Weights of a small transformer language model: 2 heads of 128.
MLP neurons of a small language model. Each row is named by its layer, matrix (up: input weights; down: output weights) and neuron, and shows model dimensions 48-239. Each number is 500 + 40 x the weight over its row's rms, rounded and kept within 0 to 999. Numbers have three digits each.
After each neuron's rows, "raises" lists the tokens whose logits its output raises most directly, leaving later layers aside.

L9.up130:569462483459509371479490424528532551507566496480485425504491447445544471473522501485520558426494435529514494456544519512472518556505526494483481528501483495504480539537454492564598424531460495497458489577537549466556473427517538472557472492454476444578455614401455538467566487528495472496589496499533500436514543501492479468541529461457455550476414496519465430534556558468467555516510511411493533437467493528563529519548527461495445552541409527421517521493567505527554504496499513486479535535499516509501523521510547479611521500493551498547571477534566474469524470499472430538
L9.down130:462423519501483548506493505463472462502475481528556503510453433546555478574447498508473463559472594500528549582387537456498464515485540527531527457495557486549537458385489469460445530480470503512516543511474465556462523490527436498469500522509585495524525445580508413527495509408495511479489474460512508521515435526445480474462509481556507478516555512521563472397381447565550461486476447551516443518530532477451451560537464475485552453559548463561453499480463524437470502523524519540548428480520466507529441468504452495435530503470448546485462542569481528547486547520501514517
raises: " into", " by", " towards", " onto", " upon"

L5.up327:478501512463526497455422480487575501549431531536470401487518495504407475516541502483505499566479503493559534482528514501510469467500515497495541535449462544536554548519443545513490570465503486500505458519530461493481452561415485469537505518522470560470534527503504481503490487457503574452546485481428530585482502477504487566467488524527494477443499530525481559479526450482442484535519446528461485558573537531463536545494482561506433497493479487420509569539519573452517516432554461555471544515546510457511525533531515471455496513532477517482490477452406475501481453511496504484
L5.down327:444417519552538432473446516525531513479451489502530522521506550430558478503494495531524456535490495456524513531528533520507500463548511494475530485554475561478482492551527545522538503536566472482497491513487444584505516506468452485484510603507496574478510538467477562505486512499470513513538481443440550496593474471498482476435541515538507488374486514542463525490538415492446483476528472502504484591522542509452463474505468452440489479515465389485438463515458476475527490505571510492560493452497521486458547434531510498573547515465482473478571508393517502564513430512552479431
raises: "\".\n\n", ".\"\n\n", "\".\n", ").\n\n", "=="

L3.up89:475497471493477484429445515492478441455497525460498526541483516512532549530471486513481558494528541459439447519491529511545502508546575494563441493501569401453505531459510492491433468469521529464493510463530518563456488481472530456498513456527524455536510461552546578490493423490473567481493510521502591441480525478486415511557518461490537428540469430380548505506549507570528534423475472497497511513442588506499548594482516524528523561560610496501492503515365479509557544556482499451522524496462499482428473454471501465492458503465613506507494524478491477480500489455514505481
L3.down89:419521494514501500528482501589505552583559488535509562463507515488508535470489485468566447564486445526560543511520453528484519451509474430477484484555448587505479483558485484500541505516470485472511510503475494464509477546493475498447524609399507604475493495456510485455523560449510470574530581465539407559530491460512547534500456534438470497485508585565502526435540472472476469600574479533485565490593430477519507466524437483484511483473468507520541457501631516512430479443477455541501480507549521553561560534497458525543471530514401476481528484446532533520473496533484487518
raises: "\n", "\"\n", "\n\n", ",\n", ";\n\n"

L3.up522:440546514511472536555479546530453564518481500555486451478501545538538407457536480501504504571515479473549582466521511507429485479421472512452489508476400512592472498526445481528567490580557473541497476488488495411517469477495438546511529482452513511472436478459528521505528634549502532533521495547463489482442451494386543481548507571490588518497546499496509512458506567493483498506539493508499478516524573529465456483520493491474546558472470478490544479513449476422486485474443427492558610526491491527530546503493486528614450466536483453479528513525462510499437495522504555406
L3.down522:440512513513520485524440495511503532522453498504477470418531562560571468447546514503503450550493442513538519462515527538464473501482441509514520436599454548575495552541466461500515514501572503468495492515498514505498493484594509503451495531342482530502517465446531495487537553510502507551465543478472574562480581462391513476419506478502456572545458491548490558509512580475492540507513567452430535460528489524447472486478465456505531479466520448533522394476426487462435511451483454526565519539488546555488538473524455441532504502474467505534532473503564474551487477484461505466
raises: ",\n", "\".\n", "\".\n\n", "})\n", ").\n"

L3.up135:494516466539475487478575493535466420554522480481389503522547447474452472542508571490532560452433564502492454431540500526498571517539433575484456518534460471545514469510522442415584512588456485561477476448463540574534511550473456472576523524546508451566492502495504556570500487493513470497540480528547457516540444521489515567536530445462520465452477433533516413477536479565505449541464492471479530460485521443413438531516456481500464488525534491529510494475489530501516515527537528554467510459545547436506588493522526550540439525472475546567485512427501462539509465492475556450
L3.down135:418500464495488467500456473454526565398466520527539507464443520504530466475459474497524470516508520511422525513473547435528445466472581475537548509489539511536494498468515504548412485500548520449524519513517435455511541421511517498461470494473458560497483494558487476424440536479454522502526560448512543513524521505517488451480446530488546567538507510405440548471474531452486544472564507519545492603528461579626535493505498546440544445504485510464478479478499434549506473460488494430523483470527472572474465493492485490485540503524515484473471490553483533487508606462556440572
raises: " the", " its", "the", " their", " his"

L11.up611:455484525569520510489568485504482496534437484528559446480526447557541464469541589475537462561519516506509502431543406503492530537451584485469510540464521403493493453490569539555516519444504404492500486503486454460542487536476457488521474474475491434456521494482541533496535478526478559563454478523438393436502467545505523490556471489522555517516553466519521504487510509509493423538541476499518520473516470513518485488500521473449531508491564476439500496509534483473482503492547390486515506537462477454639516484445569455459520494519667503468498513505492426511553490547530482475
L11.down611:551475460476497476521408492497513488500483506472469543486536562482417482510531452545419576524493494533507522535492595460542454518610469471520465544559488559490518525546440525448511523475531613504543449459483526521454494497534505533473486509557467493512528536497494496491487556519470437468551548506493520539523500397497483465443535513515518459494437503524480586476465498484494546492483490514524523523538542457520534524495513476523403514529477496551472464465449557523444465445456594483521440458556533499485503498560436479536487497570410569528541498514469580482555493452491494527
raises: ".\n\n", ".", ".\n", ".\"", " respectively"

L9.up490:496465521494456457468507491510464544450501540549526504421428548523499493493458546469515520451533431463499576471565496460477553503542457541478481456450453434442470481511537479490580411428451505550520462480553481506521520454554505425537556470535560559560500520522471513508451546555490483406501518575564432456486518501521541481561502519542550520548578430445536495574516453508504462475531482517492480490496496542551437525560485523520522451473540479506520434536554495570536492520548483446495512532508503453519502460457557501521564454488493547604454470494461464486542495426467521495
L9.down490:479441567488457448461517470506469553505481509557462580525498549455514463508453494497493522414521535525574486513392535475494543467510486479449522566322490580447492530581522552481457516522499483454460524526460547502476506499509465499482555539507514504511501481567467484492496546477467487491443519488485467493533522483527557416543520523453489511520475505450497504406476441529557559541516522477475537533508497481481522421537470542515489514503521593500520528465480481409493561461479541537510428511509552497499566502504465427460500513525548531525481536444529414484475424467478535532
raises: " sq", ".g", " Apps", " matter", "/sq"

L3.up208:462516500399466486466454491496420413525541437599462480493506518461564495512463499503501501491455458485547524486511470440503504493560535542470515410498561516536501476543461569567567495557455463518495476457440487444482478534477467572473447457488505504483525444521543497490518574520486505481528465444449457471492454521402559519506457523472507542495522509459453542509541450566412509516577539480588450475470527565537536483501455516482460512408488509476529526546495495492469533494545490480464554546537489481540532451530487494535538550480505435509479404525501582508536449482520474427
L3.down208:536453488537493546430517580526541510434431481544466505521506577579498468491537473522552473478517556516501492498503485496536464525567465507443544489547555525483471661545554500499509529524543448438505455468498471519456548491501536432399515513438456464498500532448519550484556477508399531489494498519490524485501546499529511475487525473524486560454487482553441489500487426498453589477518473489514520460556530397472526482521462443442489506490537468537459411524520500470510517488449468495506504483503484570464513496544469573524515474520416510502460510462471490570504543539504458514
raises: ").\n", ").", "\").", ").\n\n", "),"

L11.up1200:513513522489489568486523459456486516499499507523541505508555521539469520492537497471481505506540539525486534534469437470530529513509525465512514499483542504543470533539440465482552523396533541487428530501537520554446457451545542492450425464541536479498487511538475517462529415506504450529466556491483508476509585408453552489493529465573500521500498491451563401528526495497508544490568453482583491540451424489458486491528495565510505496533490521556452529510501495445540486522393477548427538560494497601457457446532455497478533516546361510483529492517600467547512439517434482474
L11.down1200:476539502547581572443544458462433512457485463517580576517500479550396486481579445446483443494559532526555499532447486504589510511548522482508558492477489483479508449484472523456515482506428485502464477525556518503490487467514554473476450427581499472449521530487450447478489522510509520514459485540486409465529551466439578466429499505581469507506491485445512468539477474466501542473489494558497540549478406442475505459520393551519561509445523470543481572496530510537505529554478471567540534520453518572500496441563522585493478501486556508501461451497485556511538435501473498514
raises: " February", " January", " November", " December", " October"

L9.up147:547575490488471474535455502487526447526468489469453574549503528507464530485559461454517461537479494490526490560430549567415541499538586482493526509428527478455501562416546497486503450475477487508447493442535599485499463504422447496571499514508515519527467496567540424501498480526500440530496510484551479512437544435504525491536531515564488582530586497502505420564502495467427497490455507464448594457449449507505495477488468457509536511566480478439469517525460469470523499470491509470542488464565523439500439474563511538558479557500468524528495558574508456535564500529455538520
L9.down147:413478469453464493469554492532449469492521466450458553576562481513473472531546454492541454478437525482480558449438532481516504393488566497386481426463467532596548499575473453488541490485517479507539527520448475559435475442437566449486502560494498561508477460528493513441495455472541563488560415474460489500595482506455550544514511511487461473478543550493524468474454543444536484507474502528488504485582487504572540481479530470557477537539515527481424588478470561509541542506522520514494475472514516470516535432535544531504507552527544473528565482495488561503461508504522440415
raises: " they", " it", " everyone", " there", "It"

L9.up443:504487542450481519488560472520516481486475481573441528527559529486457505487563505530490525551457521458541491483441548524506463490594432505530480508518519515513552447478515523519510520463473448541458482518440548506467541500495436483521523474507501540497485497524484416540519434460482448491490513490510462552514510473412517509464500474499491559521465488524494437476481563500443542469508512447544513447488529515446559511512557461487555456546609504465563554501471586557464496506504478444561447485504481462405563493579452482505467478531483540493527534457544525453485458509483529479
L9.down443:550428475549425494465465511510465508503497487526455466562524525441477569519509504497432425501500550490475523500462517578432480537547518566503513483519531554545527503505450496571546529470491431504547551532527474511459483449504514506519574493553478489502487525547495481447531459568491532488533488531491509487465513444442533519526483489469464503513465538490468507499488571474551553454474451466463486405492510556461460464493511444546490446626485434467491507441445525501537487500477589450535488481503542551438470392418526509598485467539576469548581445445598485534501450539470478480
raises: ")\"", "\")", "\").", "\",", "PI"

L11.up76:559511545504490501473505506532508543441504514491525444523527515534424512496514532457516526479567554535455463489503445556550548526520574506517515439535469496552470491588470425463535439457473502522530497482532491537547508501524509536515485448523602481493508547578447438465522438546471457499517470565500523541504507419457497480410481516591437481512504562458484409486532530491515573490548478507504530501499417523464519430472489527515519516488536499577451508506517515459513523519435477496471527524527557563554465494521525550467588480485469541479512503511531523552481380535467524482
L11.down76:437520499541504572474586538490370485406486526531514448458512489546485525457513451454460532509513481477516487478530521489527528515521516521579542515560547567552478516513465489462476546551440461517503447490562490534537467558508521447529443446525582431467520465537428460531540440477543491412451545510510497502544537520445536499421468446494472464461542526429506461521504504469471484499561475575558472573543455485471528463519507498526541505485519488527450550511511568552520552555465416522494565524474539485462515463548484546400524481560544523483451481494491541529475429572436490413
raises: " November", " December", " April", " October", " January"

L11.up98:497421478481569509511481523543510465431473499493455503416514533514496492464496530438496492500490510504514471530450533521529532427497549552526542423560503438501555528477637433472508486531518372524529499455500471506536470573514501517453488535555489560509506531548451469491560486533527480471488465484493525498436527471459587466492495540521491556504581570453474487463453537471469541519476474519508506448517476496452571547442542530489450522521528528535492513544550479455553487445494539575524536533429494518529500458493553488505500551492415505518520443443458502539434469528592397515
L11.down98:494497521540428523543495526478531542473484474513602519514508485417560456508445536515556482566566509504451468497530528513517419493515526612420509465456465490512458491555511478493410462467435539508491561530435542518563514469533462563540488482481550524538533431567524541478458511458507572500501492486550499542466493493524464474429505521508551499510515453520518523525501414533461548446436520514497561503482518547533507473551445471525481494448450487483484537438485452532566483431555536492489485530470460502475520518504501544473498470596496486442533512471588504557382510511483480502
raises: " his", " its", " their", " (°", "His"

L5.up740:546506524513480446491478397480559554565448518481542487553434442468536487522483543520516497496518485501492520496497467497554487524485516506473573530467535535508505571547475519592515468454482512494412493551443498552519467395509465447524483494570505503558581472526502490460615493527496452513528528530492491510504517457496560535510487468526531485497527506475474476558489459477484507431408511475486487452468464494453477429526476520489476409440516487486424456498588488427471467600477510552508487456520583466514584451554456455438491460487518563546463466486479477495560465453488473519
L5.down740:488496396442470503440387529479536518499436509473538515460503564506498534444496430498517491512458547453425533523558503524457567453478463585402490478519477461575493498527503498435489517497525509475591452456481503539452499497452509537528542510427504469449452507477498490532436532533501450500476466558526480584472531530501483494446498569506544503453437557485470484444413426476480528530514445517437562504532498548481572462443515463539547523558539521517500571564486510486571509502573512482512446447509479534470460472530530472543454545556507526466569484478532586486498522474503545538
raises: " she", " he", "==", "iting", "She"

L3.up67:482548582529499577474525521551549501516550549544521524463507494571512547596509525500523495424459529547481510513489487511513502474520459527507447471539436530485590583441492497505528478482416508529515499458449490453447530490536519523461494500503520435487523537459531420553433527545543441522441505521524547410500476523427481431454490521488445465551423494520460404472550523541537509519385497519493472468463505448462503492501499414496483483478553515558465497520482585506534514527481499503579513454489483467468492432556456492565498453542495547497450508464478482505523507583492608486
L3.down67:488474406497512431544539464465434548451426428444488531524499508439479499435489455485486527544493519425530479494489509500505470553537547486487560493471501481504443463542543520499505533522607547524482517461558498504570490497520523492513514481476460517491454433530442568418512495470493554500542506498475459602524527490565557560539558477536509533479587459491541580505526456455441515458607574531571520489557534515525458529470494530470500507522424501502472460457521435520473500474457512478409478520520499568498501484460549520471511550439492484478519488495513520475510531435527445488
raises: " the", " of", " its", " this", " our"

L12.up1150:403496451518555526472570442423449500478425503480537420515465436583507520569491539482472516489539502512510522471561539477519581466449511501471532492446523495540490523502545518472572468418470443500499527545593557474487456489502508425494464450480541432495486507554484446467443472547523491502459451576531486493513532563528462524525527507567476558502492448503463488449471454472509446495518508537523538448433416535574509538506495505453515447522494515425527563567536588510506495466498498521450509516492533446484571502476508502491504514503566510538506480471537504496481532558504412548
L12.down1150:509501505492470492527460522565527527547521551565456499502493558441501478464461488506457531522478453505524507564467534479520453532564573509457438570468468483528510515506416547485461502522565554561474443449403506496506418441461496512472534531523460515574445489536461523510484523449584517481577547433515499515539505438472478463494502518435543476504505557645468551513500528500467520504550488563536503543482571510504530506542475542514449516545518518472526525429456512472461489492466481502560449452541509465500500491521502434511502507562459554487494510487433536538574455456514488526
raises: ".", ".\n", ".\n\n", " respectively", ".\"\n"

L9.up610:545608457569538513511466516426537466576483514529443526519536433479539608517459561494489454537501515520490434514523473527495513515481410541429482537558581487532568531546531543523471449489485446492524506482495505481481502470470540474509444519506563495451531418497561560449538461509474580478474523521514459476543522458548427429507533491460538463485539539433500449476515469487525534494541552555500505464548488489523468527540520498535479457507535564478500541507483546479530545533568473467481529464481473452499527543483469520512476523544455473551510524469446534555513483472452423408
L9.down610:482526466580475529492480501544531516449536504477559552469523518518523492488455493538481496458468456464530450478464429489574437495540518484446538404493528472474535490531507515508508397489469507531478545530536549494541478483542558545503452513548546565495530451509427527466479482506467476552558535514435468580505470450475451407557489463473556463477513470431544491542488487491479639469538525482517517523572522429497547534511535532511430474552420462449488506535561460511561540524491547429453564529535539492464491446487536496513565512576459488523527439491526529535480442495502428506
raises: " his", " him", " its", " an", " any"

L9.up967:505527451462513505534513515464420493510424474548513547504526440518502460523546516474511544461511459488454455546423528474490538512495464451478505478455612570497487470471538514495591463423481458497502504452509449557499531498455489479468519491532534488495467528517406512445487470509500554474481521522430484460511416511474594486528525490474497483514491444456520454519525544434564464472585525491421526509554445456551528557585474511573526498518487461520538522487580522516510497488542470531500475509581533542547510474457521513471498447494596504522531555506488483446439555468465517492
L9.down967:491501541472513521483475478558531550495550545497542469501492542469564500481507484537481435488503509510529566452572534515501442524541544540496485560478420475548455561521460509511468540566580560447504496523450541462530500490510528512516492591478430551498483400475530504504485482477562450515530489485533542548573552498470426486490452522541489541465481563554462526505506417513519508579484430501511478533489545540482465405547535464486481462408476488470519450479492476488526459511460463469506461480489462501492500472499515504577505528484498493481520439475469558489527511493484526480
raises: "\n\n", ".\n", ".\n\n", "\n", "==="

L9.up106:489443490530535500478480546578546465515481548480580471499528455499580445490526470498546593479479445454527434573499538486543503478409493472502473520442455544538476367497440501563538508462479485508540471468523504571565497463468530479478487419505447474454459464528519525494404504423534489520545423506471483487486623531509492462545526510466459440548548517509486509503501509441499445525486475510473557511525582531546470533522555508528452543486484453484476508527558479490552515526471538423515541509519518498548488451503513445465561476511456514438512465485439508464524545508453520510
L9.down106:548581534538464465513522457418432480503552428482470523505449543519458523543465541496437432516524522536471530447476493530449504521548506520510492500541521467456491602471564477508468480482501480504494536556546465451438471547506505521501544542484566559571509517497454501490582505569531526464508514551529503509474428471479505562481411483505521540466489502518528552511447542505512552497517497432534447499463479524530551511477493476509581491507514548493550491438462535541450443513552472561458524474442485511480539526533489533509397501510617508513486515560554460557508520483512476554
raises: " were", " would", " will", " could", " are"

L11.up12:476457472529539523406577498462517428472453496459597441545472505523531532502523597422552500477488445522514516488550491477472512483426561499476535508526517485493504450396505519524561476502415477452493521509548475542517486487595518392557540437549549454500508539525567570575479440450524500523497495524467516423457515472534554523519466482525466562472500442490576450497537481478552467463490513476537432493476442448527445545534516531432508500459510459502503495553481527535513469535596488450462552510480492492552530436460523528445493498522530468545512556520478523496467487517526543489
L11.down12:503485533477473410549518508490475548558529517505435548504513525495498458491509456481522524521505503486523552486431525492542488538600458496499525515412471441498512576600515574493454507476569545537457429485463528431452500497455539571432478538509475519467485543499461464498476544505453472528493478455516495557489518518512520446537532543441488411487491525552445574482457568506456538533538461561502494535492537505518535445537471435538500483480488555472502489435480540507468460507417517433506454432579464453420425510541489443527525480543482515425528523407532458509519563453491453517
raises: ").", ".\n\n", ").\n\n", ".", ".\n"

L3.up1017:514499489520519502487540429531506530494544463507542567474515548443419478539530494505448491396522523517508550528537550467572504562516498516465465497464434541473481526535499584517489598475528566521439500549497532454554509531512589548501490436436530527483596518489486445467439501587465528565525495461542497522492524439458470498509454552477419505507513511556511528486565574510522557524521514510584520477510521458443469450475529538469483507528437500511472467547484515445499490444502451511476478498460513499496539499503428535465417523544481507512475458581535505527526488519477492505
L3.down1017:557494515448500469439447543489507466497452501506440456531485502602592498439486541458532473546483487483463514463483424510445500414502508531514544471541524491484545461479497453468520463534521434497544481460514479543455483525487376415498528579548457450481405525510534537536577452440508438470450511569451493473528477567549542557494550404528516519505476485463499488530454438501482500478509498526466463504490493527580569538516478447538520477473559488480503501465519463537524527570454570461524559507539472476543485449460567466579563455490515502506531524452493456474471486507514536449
raises: ")\"", "\")", "\").", "]", " others"

L3.up797:491437496570510545564483506548524550526614491483463497546543415482562491548520423551510511516593492493513456508443469493458476480548507563475467484525452504479584447489462555515543454501573457553444467499529517370532430506530510520447513516433511482527518464501551471555516476483571502475443527530467509526515465605510455547505457498504507469452544457508546494518522438552531498448550486446463412481545471505487514491562524546454545494496477488504524483485521504446495499516506458457495515587480507425461491462417514515455517518562491521469449506513501508453442543495619531489
L3.down797:507478511487473566519541530536632517448521540437518529519539441493527523531513557409445479540488506495556436500443544433541459458515499482450579470557478477505509522569514510498506529526516493507444469416443422473520424500502450571427606563481555450463506462541470467476438504483504468507505480520540522490521485501591480467526476553420498528494574493511453544510496474537530524490493519473494446524527514496498540483491498440450491512464475503535525404476469537460458492520407432506435524440477541453503533455494484489451555503513510497497485521539501470512455536470489514551
raises: "ly", "ened", "ious", "ized", "ified"

L9.up57:502509568549461472428514501474556472545491471537496523498478492397513550475497501528486573542469496527516462535459446512454574442406611511545561539472545501544527576469482535494530522467494476498439472455509557497491573509523581498448502454492460557441531481470487496513553492484525479412529467513459456485485542499475479479502535375523469506533536539405569558510449496469482452523492496539534503487537477456526491548543559542489587457486535556510569454524532482454561476433504510380488497548447468474452443505441515465509464510460500547499526498451458492467519554457449543481
L9.down57:489563467483466555542495529475519583486534523511433410502434582468484454553558491506483484462526454513546504488513551528435509416499593481589481485481474481555517560542509400505454477554429493563462456462551571468528463499518466497492596509490449514431518511487469570522586434506474505495451530449480518474462477554521433485458532533549463558491469501469462528454548463483448494466457557536520544487409526492458571476500478464524573559476457550532463548460564530464558495453497508482483462506582528526490496463497500497528494512479453505526491420496536560489443422492487494483
raises: " include", " were", " have", " are", " including"

L12.up1136:483485532519514467453458451527468505495448574530539481499447506495446505543475529504481534457531506563491600499518463492484543508503503559445463540493478483535496543502527470502537528498487483494426501548466529503449434528449468495498446471519563488500520482544499459461488493476466545483446477503550542604475520547546468467490508477501504442516516496507511560417473441473507482463629464583544523507468417550567557484437503448513538482510474601471476586473494545480549495457553486508447520534525541455427505532553565524448558489467509460550546477535546516482568473472441495466
L12.down1136:479473450420463572493501443540465527543475453512486481490514490500510436528516497559475501525453483497529474534527509483530547498574491412541489508496506507515435471528443514453519514497425459551464505459497503614511516500470495561475545472527610447553465554560426484470432481475486535441535533469497492525567447436509524450498540514498450493470538494488529523479518453517462480483512519545474560472498484522521536517493498547465504441511560516426476510562458571508481506493530470506492404537464524423434501495463543453482565465564497546502503546486558556611542536505513505565
raises: ".", ".,", ".:", ".;", ".\n"

L11.up913:506466516451450455500504576498581477469512511454392549498514505514537460502554451453522512528428444483438521481446495524505574455444465412465518442473560521552494404488494507501496493500519445453561449531561569480496501450492535472500486531525510519553433492491509501445489476468574499467475438417484506510467515443475494459552529490491462442514481496474520434545459597474431512446469502551475514426509523561556584555490498471551547538522517438452512535541503503555538532465497548465511494484507541507476575510520564545528512525428508499521553465527470521462442523575496504464
L11.down913:460460444515446501480483519492523451498502458395540448506564452474569542467487467483510517489517495467487464497451503501521480420449557471442524439461488501578499429502464495495545504465508503532527520529537536516564565429478528512498444524460556502504586427519510554477436474529523552493533472504409444520447524515543495464493450528515520479499492484375548571536443485456548535550523514470516484513553500465480459500514508465526475546493463439531448490526576481513505512495529545512493497562552479499558519463470546494454567495483568441523500534556551541531434491519503472521
raises: " these", " they", " it", " everyone", " this"

L12.up1276:413473491545549536446539511592522496487451573504566445446525463504530424478520497515525582433476533470545477551524557441571486517465451497508507481461482503578541474537481464546546469434503493501527472502515524544566548466465534449484497442484442457472454474498490480497428482478529437526535489464472517434532575609563465529516475533438484511498544458536526506420569507446529435559507451539544543539574491512523431502528527509465432531462443498470509491527549434526472541539492492480516466502558510454530481475499473444455546480475483479428485466473443496463543552477423489455
L12.down1276:553504510485499483545486466417472518484509446492421504558473530478506547517491525476470396574512447523448527453456479562416501482547551510448484490535499480450468575461511504478462530526480481487486530535512486417427433543536490529514486549557546543525519523512470557508558515579541566492473494535526487540472449431460538518482476488530515523523455502490481544583417493521477589433494560491466469517455467523463610474482494498485554496564564486511504528491455598465496445427538499481476533513451460514481525503463577554508468502496548485568499528532547512544475458515550510588
raises: " were", " was", " could", " became", " came"

L3.up69:472519485525541473493590541490503437448445479531490463459514493554519492434552523462555489505458554483499522494520472500454540411496467545471520513562512489499492499486440433473458422449527564495503467562491481436537485490552449455492545497502501493511515472523496496496448506495507475517467483529548471437513480519459420522473459477492509494455461425539547568556471503506516459534489461388547522468431469515476471549497445466461500477514438429532547496513592530551528471479555494420540558524516525478511512480538556513547432576473428488545508546498496443544498543513464505475
L3.down69:547460486461451544501446438514485554536538503508506541550522515439462535519435469550493512496534475532504482509473538508548523563474563460503500457482462520546471543555524527505574549540544446496472527439500502576484517564442542583485473480491536486475491551467528463480562490551493536453544542465446525511492519440537580460527539505440489462513522537493539433463499533511486545556504499566479425496599510495504538423529501535509456553459536557461471493498484490429432540498452502589498439405496518497442463537492497523480499495480595562462516479492470591492496462471536478520
raises: ":", ".", "y", "?", "ing"

L3.up320:538475487535508508512501530517440405529478502514472520539507535500531489497469497507481555501541499459495462545530512504567505579569490509478547461476559508494461533521538507516536497556489467533447505492550470448476463597466452573516454499525502537528560485408514542436546485544440539490496495529501492484450545507511586499543483522488494521455434484405457511517536500493492454540503500438536529495528502521500565489449451563537474465419487464494480523520549507524445466499518535446498494394464488382438465591552467468485538475511485520532486478466463473565503529551487504517
L3.down320:441481503461452483503504527492500496456501464480552532486527523537498522559490501467479433544464479520469521484452499473515484487490490493458438494561547511510530563507446592482494589500500461521508483481524513575448445500476493503463482499442460479436476537496499510530519490488492431453524566498583506491558497483445506447401544445517508522383546429499533509513515542501464563519534474468540505436547521517458409457533516433480468545515516460510523456465527493467571569450510474530544477502472470545481459469552542528644541548491494480495486545518443563532437455550540481485
raises: "\".\n", ").\n", "\").", ".\"\n", "\"\n"

L12.up260:486506480451530551451440443486512440403511502517377512407485539554517521486561560490483512543525534548445520571509462462487501511503503478499536482569541511452485506471436503524470492427488477514552525471550560481489435565551439508503487545494533431508455492499424500489535565473461481513445526536532567498501517457513445583442504524548534550531520528489405442564542558519461514456545519510475571523516534554501545514487534548553519441479500527505519491556492453509509420483519542446500533552441438497468440519498439487526545455497496518465558491497487447416502538522521467486
L12.down260:464547481497443510520410542488549523508508514479519494431579452512544494432482495596507532556424515507478489515524497410529489516493515517477488477553567481546535469520464488570505523513581486518525509521509533560500397550549486490507561466483476485533536474500424501535513568466511458451505562501513498484557512468503466506552499422526523436625487427550557445514472534597526396502451498478478552519483510513511523507507520454525506568432531463586521489449450492420529505536521488418523428509556466509474465507487432512526542452486516510439470477566451542413480450509430486503
raises: " into", " onto", " to", " away", " towards"